Weights of a small GPT-style language model, trained from scratch on English Wikipedia: 9.34M parameters.
MLP neurons of a small language model. Each row is named by its layer, matrix (down: output weights) and neuron, and shows model dimensions 48-175. Each number is 128 + 24 x the weight over its row's rms, rounded and kept within 0 to 255. Numbers have three digits each.
A block is one neuron, or neurons of one layer that tend to fire together. After each block is what it responds to, as a language model described it from the Wikipedia text at the highest values.

L8.down590:131117171140148129125151126099132134152133137133143094109159098135122148155150150097170134112118121139143162122118115142101139129148151065163088158156113102133122138105124136101167132163154073141138106124127164099094084129171141107124156155147091112147123128137105075115121143148140099122128056104140128096123129068122098153108110114129121140112093145135147103124176136158112146138100
Inflectional suffix completions

L9.down42:156095114145112078130109136116100121129103088139123166121120144117124095092129152134162166119101110104137136143164148108124117142124118174137080153114137070159157134145083098135176126118126155089131134127111150110163119111102126119141111167105090140144134137133106126127099128151133098119113127161118173108090101106141135123092147190149130127121125094154110097117190064134132146125118
L9.down80:142102130138111130138133124115159094124180119154108132122122096153155148107082107121104109148113119125134106145127140108171144106114111126106137125154122105067133117139131128107106115129164111117147126167115118111169130115131135169140167114159119121109115090122116181135118093111131111122172117168099144114158114138084178076156105162137164084133186173119125107119116129159158148114109
L9.down98:124132140094104101102140107172161159122122097146153119128137128103115095166140125119136141090147138091081139151119148158110154160170135108150129106101157131154136120163133141122110133178061154119097141125126121090123092101134106118147134110143095116153152103120113156112153132175139144121114124134111138110091120108113117106126096110078145151187141117171148133146123113174138174095158
L9.down177:171088100118099117167092144113125140104139126127148123116080163145086122072079120131113099137155100142100132176118135136114139147122162111142108108121131135131142155173121076130108147139127129121116207160146114072132120112130172119134105138163103147115138133123133141129075132117154118178118139144106165126116126129139117128169163153146187117102182106129105135120108099141122128094127
L9.down183:131106140150127105112144079112134123167132111133125088131127118139111154115113140141140075135112117164132137104124128127102123126122138121125121125113118112120111126127125115097142123113167138151111119141119114112131086138145117116104140132194146127141085158108161164122117144137127126141138087127123119105136162132152117136148107142106131057046156097137136127080153143128143125115124
L9.down221:095094146179170182133143120145117130158082129118124143114109110100118102115112129101187102155087144132128109170121137132114186131101143130079129148127125097132112109126121138104135129117141119121113120127118140132144124162103154137132134149148131167099067154126119132077106134159188108138137065141134129148171144104129093113110094135165164109127120085064113144130093147140144118163100
L9.down390:101069144116141117109170077148064150115121140137110051126137124164111087180143135098094092120118103153126129145133176145139087111123185171139127119123153145120082156121148142130119148140143087122102123141133140140125110135113102157173145158124129130098148119132139090164206115140141140147073116129127133148093118119107111112110094170150100123138106139115110149120143128155121110124123
L9.down715:126123125113153176142130139110147125110165090153079147141110081142113103113096103150164096110153102120098138144138175137123143142148120143111135179147144120124148116145131104121133094150140105083139157126101100101081173099135140145126145136125139112121104147144152124136128157176126139132152111141100143110162185119093171130186122144088099106157157097129115111129114114112111110160113
Sentence-opening "During" completion

L9.down176:146095123121149104099163126105121173121125115112170103092125145094099120148152138135109130135132103106147107137114094150119115128093137163172157158162147110163114102167124091127126113096112120147069133131133135131111121149090120039088123154135148154137149117069108131172139177158122117115109145166103119154121171101112109090158120097151103154153118116098125137123132124127120061138129
L9.down331:144139120101155124115126165174105109140113099147138151122134114168126104127099127140135124133134131099188163127160137134148114110127122176130114138138143134127122140159156129151102104120093155172116112123115142159155147139139066117087098111124132152045147137142107130129118112124130149096105167098117151133148083166137144098108155122130131120112148146125157176049077101134124148133114
L9.down401:148140139080133104161141143110129153103137136142116161132100100094147119156139139096163126128066162173114108123171109151114136113132148131158120106115141089131181164139165127150093100153121134133126118151106127098123101107088128150100133156116148122166091110129159102102109125175120127143107138174086134137121147115126152113118090145131143146148124128128148170143123126113100089115132
L9.down453:145135124136130145131130106130130124140119146137147096167123105123149127135150149153170101119122115144152143144110095147159161129113102082137152137151082142114104092134121126153124157128147134117100094108105182102133128162106114165079121147202136115151092153093155119091159131116101119125142063103143123106164124114130111163086101104102129074096129125151143109092110104107136155151102
L9.down458:125108135143148126151148150119143090122161118149117146114168147178135144119160112098151125156100140138142149139146122148130127152091154085102129129095130115131127090157129123115152146164132147124085081127167111080124143109080102080145142122136102130137142108089103147132172093122108100133100160157131136182128138155155085096116142121105117145134138115085124115138116104140119118141162
L9.down500:140108104118154111121138101113179137067148159133127086114125150182141136160141089086118115148105102143112110100124129173122155173147128080147134114123130114155117098134087100144129095072141145100119123116097092091107137155107112146132165117175157124144125145116131124146103153147120177129166132168077138140137167123127143110135152100131163131112115128148088122116178114109128097182151
L9.down511:142099149107126119160171091118134120079158109127145119106117122151139127136125098083114122139150121141101164158146126117112146137164115129123145114124133148127106134107109143147141122130118128099120120108094085127136115100132114142120160123163112139154097151069121108170127139121150118134145109114128113134142125142107077147102119106146146106090150063176129148117143105126103128123140
L9.down625:140063109138150118080141127113148126119168116098132110099138141136152140180156111060107135146097115153096124125127150132127143151099156116126129105094138094105137106136114100097108127104143104111098137118062088101103119179140137122151155141173108135157133149095128129098106118172126125127143152136128108114123166113094115087115132152160161126130090131109124146123094125150109157129171
Split-word opening pieces

L13.down5:092113134097093158114114131125133145114143108067115123138177105138086118159135093127121102132136123140088115082116105104143106152117154146115103168122124153155114084135153133124139151126123135161136110133092116127127121132109095136115122103106108103157105153177128165116122110177137118145111102145137141160155146110102126149108093127118175096141113129110124144147164175086133114091120
L13.down27:102100137140152154107131123131141123128143119128120108130123105133106134150124141126120154147105117112135130109130151108058148118147179144125110084119121120175139148180162098117130083132107139160149136149149101168117143144128141126158105125137128117163124138172122094099164083130121118132118130148100126127110166135127142120071168146106105152140160141167109120095135116124117101105160
L13.down35:106077132118127069080128164137104141135125140147104157133127106125174131142106162094172143110112100140122106114124123143118106126099189143156149122101127107126088159128130186161125133107182137183134107107124125114143125104130089141132131151114105162102115104115139113118145129128137092129104119123083161115151128098090146149106125064160108128126131126120107134145128120089141116199145
L13.down76:157150093124085123111092099068100132150120116105146120154178115124135113140193108168173169115093123141052127148120147118127088103165080142152157118108167124153136129150142112098136122133161131121139128086098097111147105128149167174117173123154153141127144156113177152135128099146135121125116121129164098138151155108129098141125083107125110098124126106107140096117153140110147131152119
L13.down203:146144154132147141184123117130134138088170149109138160106109150161149080137095149148126152095103123102095073143120114160141084123075113107118130118154159155093089133130127155132124138139112148139114142142116118160147110158143135118116116132119099129133133107149126122137137147141116107138127085142113149147160077091153125113161150094123117140114142133072131098141113135132110116178176
L13.down207:170155139123130152132168175133100103080142132129165124152106146152137070117102159140109152140131139101107167124149136139120139103112167126158152174156121147126144136174139118155093148113177184145134152116156119157124165118119161091108107100121083119105156126130135127168083115111134100136067130102126179131094131074133155136090135121118125139110165124101113120110086098102144140104123
L13.down501:154132142118143136108111143145149151101139104155122132137133206115140114130080162155129145105105109153120127133161116116174133148078118144106124112129133111150123148120125096138123103134157142157143122122133166166137110096126139118119139160108101102149138113096128129180099074153121105148140100102165163193161128115127120156094128105094103099094111109127165119091150091129127159126132
L13.down747:156097121120094116152103135135126128099127158142133105175126177107123134160166147129092161129137125134107132171147086125107097102122132138130122121138143118133157170116178148154142136100136160146148113153098110146138108115139120129140178132155145134131137093180122095099101141099135125208091122180073166098146148097134094142128128094106141150126118122122113090122146149128166109169112
Capitalized word-start fragments

L13.down2:136133124115142138107106097153122094158149151146130072114133113112128149167138151153146127182165101103130151137112123148089107126069153138116151163146131122094144153129123119105096119145066136156123154148124096144093163112137116139116121115119137147125113156139146101124105120161089150089101124121163143111116128100128123139095145116138123113115106121090147127131107119090132129110192
L13.down232:113152111118152108144186164132114156120158152139108112098149139163122128146089147108142154149088118151126125135169118139104099145148125168118128072146093121147149149104139104104157115139099132096109101110124139147104071120147136100148114157110092083147166091137142164108132148087137143116115168152137138139105089131138148174066158155163146113131173153160101093167136164144140133143130
L13.down420:139096144155111093132127096126123136117139096097143142124156150116110138166171153147126101112141126147166102124154134130115099144160155145178075131127127134120128135156138152154136144151101117120130104143145175139125095111090104125122127162110146165102150134144116151109114151124109118154098133147098168106079118107170104138116139151117104164113090079134100131104207095116128109117161
L13.down471:128127125140160115120124142071148074116142161124072174108111107106130103129154170160115158145129135086093123147140162155102167134150133135184118085169139091101121151133139157129121106161110199122164112140136104175109148101162129094157105162121131111096123118127126145150136133155158134144124086160116134135143149112147117150151134074132118129165167086111149159111130094174114124141167
L13.down525:150106111144115102085084142096111116108132094135057125133124154106122112095132148148124124153124085116113122150123127170120156138121115113108165095119155092123127142170116122110203121126119137095112165125141081166116150134110147109117135103143121144146088133074110133139101108161145134151125129147118123148115135134104145105128150150132143127182125104108155144169100131157145128141121
L13.down598:122116116087104131139142139134132111153117176146148102132126104173179130134148132126132124116131151143134106159108144126118118149132118121117136118166046133141122075098105126207103108123107092127142091169163149086085165095165134160141123123098145117121186130120120116130147168129107169125120137080130114113131142097160099163140142113117086119101120135083108139152096104106118103130143
L13.down607:183113146158125124140102156150145106110119116134144150126135111138130125143144115127122151122141127134112130126104109143103101116129154150162117115176135134123128130138153108128125109162096126110123102173147126103106152089137103117134157135147177123152139121150132123170158129134132149109130106118089122134098110102134147107121125163130099116152139091112207127156212141115164067086101
L13.down738:158187126164114082152126136171146147163145166162159150154079108153140144154126122123191142149138126126161127111152094137125127145098111127143147140165090126143125132132096159185119119151146079102153100103149089107113104131093125118075088138133137130105158123146130099121078136131087136141144089143173103132141095085151137130112118076171099111089130105099135135133143120107129136108165
Word-internal continuation pieces

L8.down206:122130111160112072138150127139170075119166196187105090111100117150154157128162099089088153127103118119134103112146085125129137149136091107151132115129137131164107141136153124167156125131155118100138102150132096080124140131095110165136117139148144129137125131122085129146112098188164145135137060160138133124134144142140139078123144128134134135113140096133131136129169100083115126103164
Word-initial fragment pieces